From a checkpoint of a small transformer trained on Wikipedia.
Size: 13 layers, 12 heads of 64.
Architecture: learned positions, biases.
Training: 1375M tokens, 10491 steps.
MLP neurons of a small language model. Each row is named by its layer, matrix (up: input weights) and neuron, and shows model dimensions 32-127. Each number is 128 + 32 x the weight over its row's rms, rounded and kept within 0 to 255.
A block is one neuron, or neurons of one layer that tend to fire together. After each block is what it responds to, as a language model described it from the Wikipedia text at the highest values.

L8.up514 [ 84 100  69 183  98 105 118 178 125 145 164  86 150 170 157 117 159  86 109 122 124 119 144  82 241 179 143  94 101 119 104 150 140  95 111  96 134  70  83  97 112 152 171 129 143 127 142  95 186 125 208 120 149 112 155 138 109  92 102 142  80 106 148 137 157 111 134 185  95 141  88 133 152 127 180 152 128 130 121 128 105 134 131  69 169 127 102 129 127 143 108 137 155  95  93 148]
Description: Mid-name word pieces. Word pieces inside personal names, usually a surname's first piece after a given name, like Hop(per), Hend(ricks), War(ing), plus some digits inside numbers.

L5.up1366 [111  63 137  89 135 101 134 126 190 138 169 118 179 180 199 117 144 136 106  98 126 161 100 177  95 140 131 170 187 107 137  48 143 109 110 122 113 115 120 128 138 122 172 150  87 116 134 143 142 134 127 129 159 131 178 138 192 148 126  97 144 105 188 129 122 155 120 192  92 127 191 137 160  80 126 117 131 155 112 128 127 175  57 126 166  78 128 129 122 132 139 187 108 114  97 120]
L5.up1419 [116 159 165  81  79 171 126 116 101 147 169 160 111 109 112 129 143  87 149  83 115 153 131 123 112 106 125 122 178 144 168 121 142 112  22  89 145 136  99 171  87  73 163 129 146  82 168 157  69 164 137 207 210 168 106  84  73 123 100  51 142 110 138 128  70 114 130 165 132 115 147 180 166  86 165 118 184 134 156 133 154 124 139 105 151 138 178 106 195 165  90 140 106 168  95 113]
L5.up1606 [193 146 117 136  97 131  49 127 183  60 145 145 149 156 113 116 132 159 104 174 161 122 120 141 142 113 137 129 100 128 133 136 159  47 123 183 188 107 150 115  92 158 142 145  80 120 135 160 133 177 142 105 134 135  92  75 142 145 125  66 134 197 117 103 140 107  53 144 110  88 106 100  90 105 150 129 108 138 141 169 170 133 145 106 110  89 149  80  93 133 124 128 121 121 145 116]
L5.up1716 [140 131 141 129 119  73 159 112  85 148 174  69 119 122 111 128 130 122 175  85  88  57 171 107 141  40 148 156 176  97 149 187 157 124 100 144  51 120 125 184  77  96 137  63 115 133 186 182 143 161  99 159  92 118 135 100 119 111 143  91 139 164 153 126 112 164 157 158 176 109 144 143  65 145 115  66 138 193 178 118 124  64 144 139 107 112  75 116 110 158 140 138  92 126 157 108]
Description: Object slot after verbs. Fires at the start of a verb's object, often the article or determiner after a transitive verb like got, set, made, entered, or the verb's own ending (achieve, developed).

L8.up787 [141 145 134 154  97 105 125 179  77 134 196 162 144 103 134  59 118 175 154 151 106 177 131  76 142 174 173 145 128 193  89 156 126  64  89 148 128 155 102 109 149  63 129 100 102  93 127  95 188 114 133 139  96 102 135 154 130 165 126 165 183 143  88 178 135 175 169 126 103  80 147 122 104 194 159  65 232 138 151 128  94 138 125 122 156 136 137 144 153 146 195 112  98 108  94 152]
Description: Surname first pieces. First word-piece of a multi-token surname after a given name or initial, in lists, credits, scorers and taxon authorities, e.g. Th(orpe), Cal(houn), How(ell).

L10.up559 [115 115 160 135 105  38 151 148 102  92 149 148 147 140 148  64  76 130 173  93 191  76 101 123 141 106 126 145  70 132 118  89  78 105 120 132 137  89  92 174 126 146 131 119 119 113 162 181 179 128 164  93 128 209 148 128  86 157 152  94 126 124 152 158 111  98  56 127 176 169 140 147 163 137 169 137 190 102 164  74 136 148  94 131  86  69 125 134 112 133  93  84 130 123 147 137]
L10.up1477 [ 94 113 117 106 135  72 102 153 138 142 159 171 151 115 127 139 140  88 103 125 153 120 116 146 116 139  94 125 108 113  83 168 165  61 135 105 110 150 101 131 162 120 111  53 134 121 176 116 155 134 144  67 102 123 125 139 100  79  87 134  86 161 157 130 201  81 126 198 122  78  95 173 133  99 135 148 144  48 169 114 135 165 112 113 128 121 159  82 130 131 125 111 144 116  76 132]
L10.up1723 [ 95 113 148 144 134 107 185 121 131 112 169 174 108 151  85 141 149 127 152 132 134  49 132 129 147 182 118 185  71 116 120 106 151  59 107 202 122 179 142 140 146 118  83  91 143 169 154 138 100 129  78  78  80 123 138 156 123 126 137 112 157 126 142 133 170 111 136 126  99 120 114 149  83 131  84 202 114 138 144  86 117 135 126 125  71 147  78 109 173 158 143  78 124 145 213 147]
L10.up2642 [119 111 123 149 144 112 148 146 121  85 146 106 117 140 131 100 103 139 137 107 172  84  96  95 199 191 163 110 171 105 123 161  88 174  88 138 104 148 112 124 112 113 129 117 154 104 182 155 159 123 122  88 183 154 130  97 132 130 118 111 141 159 159 143 146  99 135 185 109 133  99 160 141 155 110 151  82  79 182 129 156 168 157 114 113 107 101 123 136  94  95 139 182 114 180  94]
Description: Before an upcoming number. Separators and words just before a number is expected, such as table pipes, commas and colons in stats tables and census text ("468 people, 169 households").

L10.up519 [170 167 142  67 122 131 152 146 139  47 131  53 140  94  23 138 143 170 132 148 142  94 136 197  69 123 118 104 122 100  86  85 143 102  88  98  91 101 162 130 122 129 140  97 147  78  94  46 140 103 133 145 137 139 122 124 153 174 123 139 152  97 149 106  79 210  86  71 162 140 158 131 120 135 103 131 116  93 130 120 124 136 130 135 185 119 107 152 126  99  77 105 127 154 142 136]
L10.up790 [164 150 141 107 109 146  99 113 118 156 161 109 160 164 103 166 176 109 151 101 130 125  92  44 122 107 118 129  92  93 103 104 187 111  85 126 126 101 178 116 110 109 117 106 176 111 142 153 194 132 100 156 138 141  89 106 152 168  89  83 137  94 126 170 103 110 161 144 105 156 138 128 122  94 182 115 133  95 148 126 131 155 111 121 165 150 196 114 146  88 155 111 131 130 110  85]
L10.up1148 [114 163 158 103 111 164 141 152  82 123 108 142 159 126 166  94 162  74 154 110 133 147 148  69 143 164 115 116 117 105 172  68 115  88 136 157 109 110  98  55 171  95  92 119 193  76 117  85 150 137 120 175 157 149  93 127 112 121  76 132 155  84  95 166  99 129 162 124  99 114  83 214 192 107 121 129 156 175 176 159 121  82 148 115 152 113 182  82 167  77 176 111 114 109 114 135]
L10.up1997 [135 140 101 112  91 114 102  58 157  95 128  96 115 119 151 126 187 147 114 111 153 123 189 119 120  79  65 122 123 146 157 181 178 136 180  90  82 123 144 110  61 134 148 112 186  86 124  78 168 131 118  95 162 146 128 121 153 139 159 173 186 188 116 128  93 107 147 122 110  90  87 175 112 131  90 126 151 107 116 138  98 112 127 105 141  88 119 156 135  37  73 122 158 183 154  98]
Description: Relational role nouns. Nouns naming a person's relation or role, often after his/her/'s, just before a name follows, e.g. wife, brother, cousin, architect, President.

L10.up532 [141 116 136 137 105 132 132 123 182  81 124 134 120 134 114 110 120  92 174 144  90  91 149 126 133 138 109 120  73 111 153 137 140 158 136 113 147  82 107 109  77 104 106 111 209 157  52 130  91 124 139 170 100 128  89 134 106 118 162 109 137 110  81 126 145 179  79 123 141  80 130 131 134 122 151 112 117 113 109 137  85  86 155 135 148 139 157 127 120  67 104 137 120 118 128  73]
L10.up540 [156 151  95 147 146 149  83 134 196 104 148 196 119  71 168 186 149 111 114 123 142 167 120  89 145  66 118 133 161  94 106 121  60 181 127 117 154 102 115 159 116 159 122 137 123  80 139  95  73 110 178 146 140 162 168 155 147 128 127 167 119  93 170 117 108 163 109 131  91 114  85 114  88 109 149 174 148 128 105 218 124 118 144 107 100 170 132 145  98 133 140 128  91  59 146 111]
L10.up1362 [107 123 139 152 145 129 136 121 168 145 104 156  92 165 118 155 118 110 162 165 169 111 105 140 117 137  75 155 177  56 157 169 120 143  90 127 121 114 104 140 114  90 138  53 117 183  83 176 218 117 174  74 100 120  86 124 144 114  76 158  97 173 163 133  96 186 128 139 181 170 145 180  76 209 122 100 105  97 137 136 129 156 148  93 103  84 172 143 113  53 124 137  72  85 161 118]
L10.up2228 [139  93 129 134 173 162  78  95 148 139 168 157  99 100 157  65 151 158 120 142 146 143 122  87 166  71 155 151 169  70 124  87  88 155 116 146 118  67 131 184 132 116 112 133 154 184 166 170 141  80 143 108 166 158 177 179 118 163 129 110 142 113 103 102 145  81  76 199  95  69 129 155 106 121  71 148  91  84  77 115  79 131 116 123 108 157 141 138 103 129 152 115  67 156 134 115]
Description: Mid-number separators. Decimal points, and sometimes thousands commas or inner digit chunks, inside numbers in data tables and statistics, e.g. 15.9, −5.2%, 40,000.

L8.up142 [149 113 144 150 169 111 139 129  94 112 133  95 106 157 152 175  76 119 104 121 128 152 177 118 133 105 118 180 142  40  95 166 137 207 166 171 114  99 192  92 110 127 178  59 130 126 119 130 149 102 143  26 127 192 158 151 121 110  94  98 156  99 127 109 161  65  93 178 171 158 111 140 137 104 126 147  99 132 156 184 141  83 106  89 158  91 138 157  53  89 146 127 104 166 100  83]
Description: Number-separator in stats. Separators between numbers in sports stats and scores, such as table pipes, en dashes in 3–0 or 1–5–1, and colons in times.

L8.up2265 [106  99 192 128  72 156  90 133 146 143 136 141 101 149 152 103 117 189 176 135 102 114 116  98 150 108  83 177  84 113 157  80 181  99 119 116 120 117 161 112 132 129 158 154 142 211 104 177 129  87 115 136 122 113 176  64 160 169  65 158 150 113 158  99  73 118 110  91  99 168 146 173  60 126 184 122 101 111 137  73 127 108 117 170 163 151 139 132 123 162 118 168 123 152 134  97]
Description: Acquisition and transfer verbs. Verbs of taking, gaining or winning that take an object, such as took the, gained, securing, taking 91 votes, plus scattered weaker unrelated tokens.

L10.up409 [ 96  82  85 106 177 132 131 151 185 128 114 119 122 127 123  84 206  97 103  64 144 126 136 186 158  99 143 153 129 121  85 154 117  97  74 101 123 156 140 168 145 132 127 118 164 125 121  99 115 162  66 153 160 149 131  79 145  90 106 164 130 129  81 105 134 108 180 173 143 122  99 145 148 152 182 133 179 186 138 128  99  93 126 175  95 108 154  73 159 115 141 141 133 198 151  73]
L10.up893 [127  81 107 152 122  68 152 110 125  80 103 134 194 130 131  65 172 111 117  88 183 151 178 113 140 142 114 185 136 135 134 146  98 132 145  73 115 163 110 143 118 141 126 179 135 156 122 192 141 174 109 125 159 134 104  80 126  99 123 131 202 111  94 167 127  84 125 194  56 179 118 129 171 197 121  96 109 156 177 138  85 106  83 152 107  71  74  79 147 156  75 184  88 147 156  97]
L10.up971 [ 98  86 129 159 147  83 130  82 172 115 123  95 160 100 137 114 145  94 175 164 102 158 119 105 148  90 144 207 159 134 148  84 117 109  70  78 138 115  88 135  86 111 156 143 156 143 148 105 163  93 125  75 122 186 140 142 161 122 127  96  88 146  81  75 141 156 141 144 125 150 116 102  81  82 158 134 144 179 101 140  91 136 140 106 117 109 110 123 136  88 139 174 111 168 123 102]
L10.up2188 [141 114 135 143 131 112 151 106 199 112  74  96 115 141 143 105 119 121  96 154 145  76 169 161 176  73 126 131  68 125  96 139 147 172 128 159 146  92  71 127 134 119  79 168 163 156 179 194 132 164 160 157  87 111 129 134 176 151 123  96 151 140 120 154  86 158 120 157 114 120 175 125 135 122 129  85 156 136 125 126 118 111 113  86 108  55 106 121  96 184 127 168 130 172 171 107]
Description: Transitive verbs before objects. Transitive verbs, or their final word pieces, just before a direct object, usually a or the, e.g. authored, contains, composed, wrote.

L5.up280 [172  75 152 125 173 149  94 112 125 105 156 129 117 126 156 135 103 107  89 172 125  76  57  76  81 107  87 104 137 135 113 105  77 140  93 110 114 121  88 125  91 140  87 147 199 183 171 167  94 122 144 181 152 107 120 185 162 145 189 169  79 152 157 140 142 153 158 131 110 127 110 128 127 174 163 115 144 118 129 148 149 170  96 198 118 108  85 104  92 133 119 129 101  90 119 158]
L5.up683 [ 99 147 128 113 168 138  91 196 129 101 154 138 112 128 182 121  85 142  56 152  76 138 174 151 111  92 119 117 113 124  98 119 150  74  96 154 159 144 106  54 167 112 126 103 139 114 186  88 148 121 149 157 114 103 121 150 151  96 145 103 112 148  91 129 102 132  85 146 139 129 127 146 195 166 123 145  93 135 119 102 169 103 131 168 128 108  94  92  86 146 118 136  80 134 121 129]
L5.up1767 [119 130 108 173 170 153  41 126 162 104  91 150 135 152 140 161 103 156  61 138 172 106 146 124 134 145  84 134 157 174 126 193 127 114  93 164 150 126 126  69  83 163 145 131 138 116 115  76  57 108  95 139 122  61 116 103 197 116 138 121 180 114  81 109 137 116  76 101 137 107  66 118 128 168  83  76 144 113 158 146 148 122  99 129 124 110 170 114 135 166 140 145 163 152 104 126]
L5.up2048 [122 132 141 179 188 141 129 185 161  62  62 113 186 148  81 183 103 175 146 163  95 111 116 165 107 156 102  98 111 127 109 142 176 180 111 121 146 127 110  74 118 133 137 123 159 149 148  80 105  92 102 170 126 145  85 167 139 114 139 193 138  99 138 128 105 127 129 178 127  61 168 168 102 146 131 154  95 137  99 144  87 117  75 118 145 104 160 181  68 111 110 126  97 145 108 127]
Description: Stats table cell separators. Column separators and number tokens that close a numeric cell in Wikipedia stats tables (football, hockey, baseball rows), e.g. 35 | 1 |; sometimes dates or numbers in prose.

L5.up402 [111 127 147 136 129 108 160  81 124 155 135 149 122 105 123 145 116 128 167 149 117  82 111 176 134  80  91  72  88 159  91 106 135  91 127 122  62 121  99 175 123 186 143 131 111 150 111 106 118  84 171 103 120 110 187 144 134 112 139  97 144 167 125 130 134 163 178 133 146 165 117 101 167 163 132  83 102 100 136 123  77 184 105  89 136 168 165 101 140 147 119  82  83 135  65 164]
L5.up436 [165 154 152 120  79 107 145  60 162 128 222 102  70 109 115 103  95  86 115 122 161 181 163  93 102 100 114 111 142 151 171 133 114 113 108 126 137 103 123 172  90 129  81 145 116 104 124 154 132 117 101  81 198 132 130  91 148  85 186 142  96  78 113 123  67 104 165 102 136 139  68  93  86 139 132 104 143 144 136 136 104  92 108 129 177 170 170 121 125  83 169 139 114 151 106 117]
L5.up815 [126 175 116 100 110 113 156  96 157 175 139  98  64 112 128 156 176 101 137 173  98 137 155 129 155  86 148 168  88 153  74 142  48 125 152 127 111 171 143 115 151 156  94 138  84 151 103  92 103 176 127 141 143  90 149  88 186  71 101 111 129  89  90 207 103 178  82 127 137 111  77 101 134 125 102 121 158 175  96 140  89 136 144 162 179 166 134 133 144 117 149 135  65 119 118 133]
L5.up960 [ 79 122 104  93 103 109 125  79 125 128 145 182  67 205 114  75 118  63 103 106  67 105  58 135 149 182 165 135  75 118 152 170 159 100  82  75 140 135 124 133 141 153 172 157 167 106  98 104 130 134  97  84 137 104 120 124 138  71  69  94 131 107  80  89 127 118 162 148  97 142 106  80  89 147 154  88  99 173 132 167 201 165 145 112  92 102 108 155 167 181  85 110  56 170 112 112]
Description: Named-place heads, name continuations. Place-type nouns completing a proper name, like Gilbert House, Highgate Cemetery, Carnegie Hall, plus word pieces continuing names after G (Gondor, Gore, Gulbis).

L5.up819 [116 116 171  88  54 174 106 128 130 106 100 179 144 134 136 180 112  59 129 133 173 158 144 133 199 150 117 147  60  92 134 109 150 110 103 160 129 127 125 126 137 108 145 101 141 125 114 118 135 100 171 120 151 150 113  96  77 126 178  73 110 113 148 104 102 149 124 105 106 130 137 103 210 156 119 156  81 110 189 142  86 147 126 177 165 108 169  93 166 103 141 140 115 157  65 148]
L5.up1263 [ 84 153 131 113 106 154 137 121  78 115 130 101 116 129 115  84 132  95 161 170  88 168 111 120 111 160 159 103 157 172 115 128 101 132 109 101 119 148 105  41 162 140 179 108 149 152 104  85 178 122 171 169 121 152 153 135 176 155  78 140 170 166 100 171 101 135 115  87  81  89 136 131  86 140 202 142 147  99 152 127 140 185 151 162 206 153 106 137 147 159 122  58 110 137  73 200]
L5.up1286 [148 123 138  78 107 122 156 131 157 155 153 104 220 143 162 120  82 106 177 131 115 134 106 134 175 140 104 154 129 126 143 164 144 138 131  75 177 132 149 142 145  81 155  96 160  90 136 147 131 132 123  69 103 124 111 128 185 170 144  79 186  85 110 166 152 169  60  91 123 103 171 132 127 119 161 153 114 147  98  63 126 180 148  77 102  98 163 119 125 109  84 102 152 166 123 175]
L5.up2595 [125 156 122 112 121 132 106 212 150 150 152 151 145  93  89 156 151 176 161 140 111  98 113 143 146 178  93 129  98 174 185 117 141 125  93  72 172 163 148 140 127 172 162 137 141 145 138 129 124 128 164 198 132  75 147 141 148 128 122 131 123 160 101 125 152 177  89 152 153 140 134 154  89 144 130 143 120 137 149  92 111 201 125  85 124 133 174 163 131 147 132 118 122 161 144 150]
Description: Tabular numbers and separators. Pipe separators, brackets and digits inside data tables (climate, league, election), plus linking tokens like & and by in credits.

L8.up2482 [ 88 115 166 158  97 178 140  72 176 106 178 126  95  88 120 155 117 165 121 117 104 194  96 120 138 113 158 129  93 174  70 160 173 111 121 172  82 147 132 127 164 188 123 104  85  62 146  80  96 137 135  99 150 182  92 140 106 134 139 134  82 160 162 151 110 145 201 152 151  75 162 119  91 129 162 110 120  91  43 174  95 112  64 128 125 169 123 115 154  94 151 129 170  66  74 138]
Description: Table cells and digits. Digit tokens and pipe column separators inside Wikipedia tables and stat lists, e.g. the 2 in 56.7 (2.23), vote counts, header separators; rarely mid-word pieces.

L10.up368 [148  99 135 123 139 133 113 147 119 124 122 122  96  78 144 133  96 136 116 108 137  91 110  90 148 102 147 165 174  98  95  75 200 101 110  89 145 160 149 127 139 122 110 128 116 142  85  81 124 143 153 170 109 100  77 199 118 100 128 158  98 166  95 191 134 181 159 167 135 106 158  99 161 137  93 146 146 132 107 150 148 133 166 197  77  99 129 111 114 136 113 141 177 117  98 161]
L10.up941 [145 128  99 107 150 120 196 145  87 123  97 139 142 130 147 160 118 105 150 131 150  99 201 151 108 144 126 130 148 126 115 102 137  71  96  88 111 142 151 180  78 121 129 136 112 190 177  97  73 103 101  86 159 134 141 187  98 113 136 178 165 127 110 189 102  89 132 107 145 171 175 118 154 156 149 180 125 144  93 119  92 132 107 121 159 162  88 134 150 180  81  99 152 171 123 105]
L10.up1812 [112 147 144 137  89 166 117 160 106 147  86 189 141 118 146 103  70  94 130 114  83 107 119 173 131 119 116  82  90 136 127 125 158 125 129 139 144 129  83 113 107 162 150 117 166 151 134 116 134 104 127 120 157 104 135 150 187 112 158 159 132 133 169 110 128  79 102 148 168 108 179 119  77  82 120 109 117 137  98 208 126 159 182 143 122  62 115 130 130 119 120 106 154 127 144 138]
L10.up2816 [120 165  97 162 114 162 150 148  91 120 205 125 120  80 114 120 111 133 161 118 133  78 121 184  94 111 148 129  93 117 114 111 124 128 113 147 136 130 155 154  91 126 216 123 148 179  97  77 134 158 109 101 112 153 154 167 129 117 140 151 110 127 183 108 114  92 131 118  91 174 159 173  91 104 240  86 129 148 135 112 147 145  79  93 128 191 101  99 166 137 145 149 151 118 110 197]
Description: Surname initial letters. Single capital-letter first pieces of surnames right after a first name in lists and tables, especially H (Jack H-ale, Tereza H-rochová), also D, K, P.

L10.up308 [129 130 160 128 136 112 121 125 114 172 152 124 107 148 103 122 108 131 133 157  66  70 134  94  90 167 154 169 120 131 133 164 124  81 113 122 109 155 100 148 180  95 152 124 167 152 126 179 140 175 116 112 109 195 129 177 125 177  76 148 110 115 100  85 100 134 112 100 157 130 155  70 109 115 198 110 127 133 118  70 140 141 169 180 134 167 123 166 164 111 159  56  91 135  77 100]
L10.up362 [115 138 107 183 158  86 147 146  75 102  97 130 157 139 117 113  99 211 191 149  85 167 112 110 114 106 133 107 111 133 127 164  65  94  76 185 133  80  70 187 122  70 104  88  85 105 139  72  95  93 166 167 115 141 151 124 109 155 125 117 130 126 111 122 127 139  89 110 107  92 148  94 128 109 181 105 154 168 140 168 148 163 144 127 111 132  24  82 156 124 199 117  67 105 116 111]
L10.up575 [124 120 161 130  58 117 180 146 100 121 117  93 134 112 155 128 118  56 151 110 211  70 126 134 184  80 102 118 132 126 117  70 144  97 151 136 131 127 132 135 137 103 151 123 184 152 131 137 154 170 139 111 117  68  92 155  92 146  86 176 144 109 123 155 160 133 112 115 134  85 148  98 129 112 152 111 109 163 158  76 119 138 136  84 150 137  94  61 146  91 136 100 188 192 129 147]
L10.up2159 [132 112  66 153 153 109 127 118 133 118 142 100 101  97 122  58 141 123 119 142 160 101  79  97 111 125 130 145 128 118 126 153 145  95 147  89  99 103 101 139 110  97 131 153 147 122  59 157 127 154 121 109 114 135 165 122 104 143 106 115 131 126  98 163 120 135 127  96 109 138 150 151 140 136 116 109 145 177 181 173  82 148 109 172 180 167  75  98 166 127 138 145 126 146 108 123]
Description: Surname first token. The first sub-word piece of a surname right after a given name, in lists, tables and squads, such as Nicolai Res(hetikhin), Daniele Sc(arpa), Jody P(ayne).

L8.up334 [114 102 171 172 102 125 163 121 149 141 193 114 111  71 140 106 111 142 107 176 136 158 141 142  89 146 129 111 165 127 147 152  92 132 109 119  75  97 116 188 108 143  82 137  67  63 138 113 123 138 149 121 134 100 125 110  68 139 132 132  78 104 100 178 116 114  81  98 149 104 108 111 148 112 117 165 142 131 105 143  84 136 145  98 134  79 129 103  64 115 111 106 149 105 131 113]
Description: Place names after in/at. Tokens starting or inside a place or venue name right after in, at, or a table bar, e.g. Rio, Highgate, Walker Art Center, Phoenix.

L5.up360 [153 172 130 170 108 118 150 152  99 152 123 148 124 157 137 123  86 184  42 150 121 138  93 143  35 135 176  95 119  94 125 126 134 110 115 152 109  82 139 139 164 110 160 141 173  81  64 117 138 126 152 109 124 107 171  94 128  85 129 154 135 145 120 128  93 128 124 151 184 106 145 139  94 148 165 195 177 114 153 132  75  69 132 141  89 110 107 196 142 112 108  96 139  89  86 127]
L5.up2020 [140 141 116 147  65 128 113 116  97 136 160 122  71 125 145 110 129 161  89  85 144  80 124  76 153 114 107 132  95 101 157 124  82  78 149 176 126  98 148 155 125 165 126 136 115 133 161 118 148 138 118 161 153  73 123  99 148  92 136 156 175 181 102 173 137 142 109  81 136  52 133  79 109 161 173 152 124 162 145 108  83 116 109 119  74 131 180 127 156 171 132 124 116 152  42 109]
L5.up2719 [117 165 135 210 197 129 149 184 116 166 159 126 108 142  98 142 149 135  19 129 110  50 150 165 131 104 155 151  96 117 142 150 113  64 182 233 105 149 198 135 149 123 178 152 131  64  61  69 212 113 126 134 100 158 107  98 124 127 142  86 110 145 120 130 155 163 147 129 137 116 200 147 122 175 162 125 185 110 159 127  55  74 125 147 132 109 111 140 150  94  94 157 167 110 120  93]
L5.up3017 [138 132 123 185 117  74 138 127  41  90 154 142 109 113 109 144 145 144 133  69 154 123 124 171 113 100 174 181 174  66 126 162 188 103 151 128 136 178 161 131 173  98 133 136 176 143 151 153 140 110 178 158 155  93 166 108  89 120 125 118 204 137 117 154  81  80  81 182 167 149 167  99  90 131 196 131  93 106 111 111  93 111 128 116 147  82 137 167 175 111 129 140  70 136 102 123]
Description: Inside personal names. Word pieces inside people's names, mostly mid-surname after a title or role, e.g. Dominique B-izimana, Joachim Nag-el, Governor Doug.

L8.up1323 [125 139 185 120 182  78 139 119 134 144 178 132 123 150 147  52 156 113 144 134 135 175 186  73 119 119 116  89  54 116 120  45 132  92 136 135 132 106 111  42 122 110  66 116 156  98 113  93 214  97 138 109 120 178 107  88 144 119  76 125 161 134  94 160 138 128 191 198  89 171  60 203 187 106 103  87 126 155  92  83  55 112 137 113 122 139 159 150 121 149 179 132 114 143 154  85]
Description: Relational noun before a name. Nouns or phrases that introduce an upcoming proper name of a related entity, e.g. studio album, subgenus, rival, subsidiary, Parent range:, Label:.

L5.up52 [138  87 135  97  70 120 138  68 130 124 147 139 160 159 125 105 160 107 150 112 160  91 120 139 142 125 170 180 110 119 144 119 136 119 128  85 166  78 131 128 118 124 132 128 142 184 109  94 131 128  71 103 198  79 127 107 116  85 148 169 110 188  65 164 190 121 107  61 152  83  27 144 109 120 122 119 135  85 157 162 103 141 100  97 114  52  93 148 113  77 111 117  95 173  74  95]
L5.up2375 [105 118 132 126 143 175 104 162  90 119 157  85 127  53 128 117 142 182 116 169 171 105  98  43 136 175 114 129 109 117 176 133 142 179 171 101 114 132 134 177  78 121  43 174 140 145 108  87 147 116 129 112 140 107 153  95 193 115 122 131 113 121 148 137 118 127 116 104 108 150  88 181 203 178  85 132 155  88 115 167 113 180 140 134 136 144 170 161 139 138 147 161 128 131 174  92]
L5.up2708 [129 190 124 111 169 140 130  96  83 120 178 100 205  88  99 144 203 134 205 158 125 158 125  94 175 107  95 142 125 102 174 161 137  95  99  84  96  98  96 155 129 133  90 159 173 102 117  83 213 154  82 124 123 164 102  72 124 157 133 118 141  89 141 129 129 126 157  87 134 151 147 157 131 118 162 108 167 151 176 159  97 130 145 109 139 132 106 146 134  71 106 120 148 144 189 106]
L5.up3031 [140 168 165 123 132 171 137  96  90 106 129 127 166  55 133  74 208 175 180 204 100 163 133 117 171 123 149  99 124 107 130 138 179 166  90  89 128  99 143 132 121 150  81 116 126 127 113  84 196 131 104 159 117 117 127  79 148 160 138 113  57  21 132 126 109 123 170 116 126 126  86 137 156  87 193 107  92 112 149 156  59 117 172 182  91  28 143 100 119  85 131 139  94 178 193 136]
Description: Copula before a revealed answer. Is or was ending a defining subject phrase with a superlative or unique descriptor, just before the named item: "the closest town is", "his successor was", "the first person was".

L5.up465 [181 110 117 107 168 130  77 154 123 181 118 149 123 108 108 113 128 158 115 123 179 151 159 192 126 173 114 142  82  89 104 127 123  70 158 187  93 151 168 134 121  44 159 112  94 177 103 117 122 111 142 145 196 135  73  86  96 179 125 143 149 126  87  90 116 172 161 125 183  76 139 154  75 181 185 129 185 144 127 147 118 149  96  98 144 119 104 150 116  76 152 174 133 133 154 170]
L5.up902 [147 150 204 136 140 125 122 155 116 115 136 119 120 113 115 144 138 182  81 128 119  80 114 128 176  75 111 133 118 138 140 124 149 125 173 174 113 162 196 136 118 175 161 181 143 117 110 119 138 147 126 127 117  83  84 141 137 134 113 185 165 152 136 144 139 101 101 155 144  35 132  81  94 168 114  98 139 158 138 130  96  58 117  89 147  95  67  83 153 139 102 125 187 124 133 160]
L5.up1800 [101 143 122 164  69 125 117 137  92 120 172 120 144 139 141  76 101 171 139  80 132 127 109 127 126 124 134 133 146  88 101 185 106  37  98 117 117 114 159 161 152 116 145 141 124 180 126 122 100 156 185 157 126 101  68  88  92  88 114 125 114  71 157 149 118  98 125 144  98 116  73 156  65 196  89 136 139 133 113 129 115 148 127 125  69 141 175 121 119 134 152  91 137 164 161 108]
L5.up1817 [165 174 157 132 128 183 132 157 132 143 108 127 130 113 116 127 147 134 129 124  95 116 130 123 147 151 112 158 114  72 158 118 165 108 118 166  83 135 162 111  92 157 109  93 120 139 121  38 127 115 138  96 100 165 108 141 111 116 113 144 158 105 144  87 108 174 129 102 136 109 140 133  72 139 121  60 138 108 168 166 119 115 118 142  80 117 154 104 101 118 122 140 141 181 159 179]
Description: Surname first letter. First capital-letter piece of a surname right after a given name, in credits, sports tables and news, e.g. Tom H(iddleston), Mark R(itchie), Amy P(ieters).

L10.up181 [110 110 111 118 110 151 118 145  82 139 113 139 124 172 132 182 133 174 139 113  64 134  87 148 147 119 112 152 154 145 151  17  98 157 117 110 134 167 157 127 145 179 112  88 145  53 181 125 150 114 159 154 150 123 152 140 119 127 108  80 109 172 115 171 176  77  47 157 161 134 127 126 176  90 107 139  96 170 143  99 165 127 170 152 115 121 117  98 121 128 122 145 104 217 187 127]
L10.up1962 [146 113 145 119 103 165 150 138 120 162  86 155  94 133 162 108  92 133 162 145 128 171 165  87 170 134  95 116 171 144 135 140 144 144 180  94 115 122 163 109 103 129 142 168 117  80 205  96 142 139 167 104 134 154 102 164 129 140 127 102 136 133  80  80 101 169 117 107 115 151  91 118 144 127 125 179 138 145 110  62 110 134 175 121  44 118 136  86 135 105 153 117 105  79 108 182]
L10.up2158 [135 142 132 155 117 159 108  95 120 123  81 148  76 157 140 139 101 181 162 114 129 148 138 156 136  64  73 138 153 109 113 118 103 125 150  71  83  83 116  91 156  94 108 157 132 118 106 146 155 161 196 110 113 103 153 155 120  75 161 121 132 137 167 122 123 226 127 121 149 149 164 128 165  79 110 129 119 108 115 108 181 113 172 182 163 137 113 139 138  97 121 112  18  83  91 171]
L10.up2489 [119 142  82  84 129 179 121 179 106 105  66  69 140 152  88  60 117 149 145 138 119  73 134 127 100  97 121 146  84  77 175 180 111 113  97 109 143  86 166 157  95 123 138  85 133 109 132 185  78  89 131 154 141 132  98 168 135  79 112 125 126 123 135  37 173 119 127 167  43 142 111 134 133  69 160 190 172 113  72 158 104 175 117 142 140 145 106 163  86  77 117 123 141 163 130 123]
Description: Separators between numbers. Separators (table pipes, dashes, semicolons, decimal points) after a number and before the next digit in stats tables and scores, e.g. 25 | 10, 5–0, 30.8.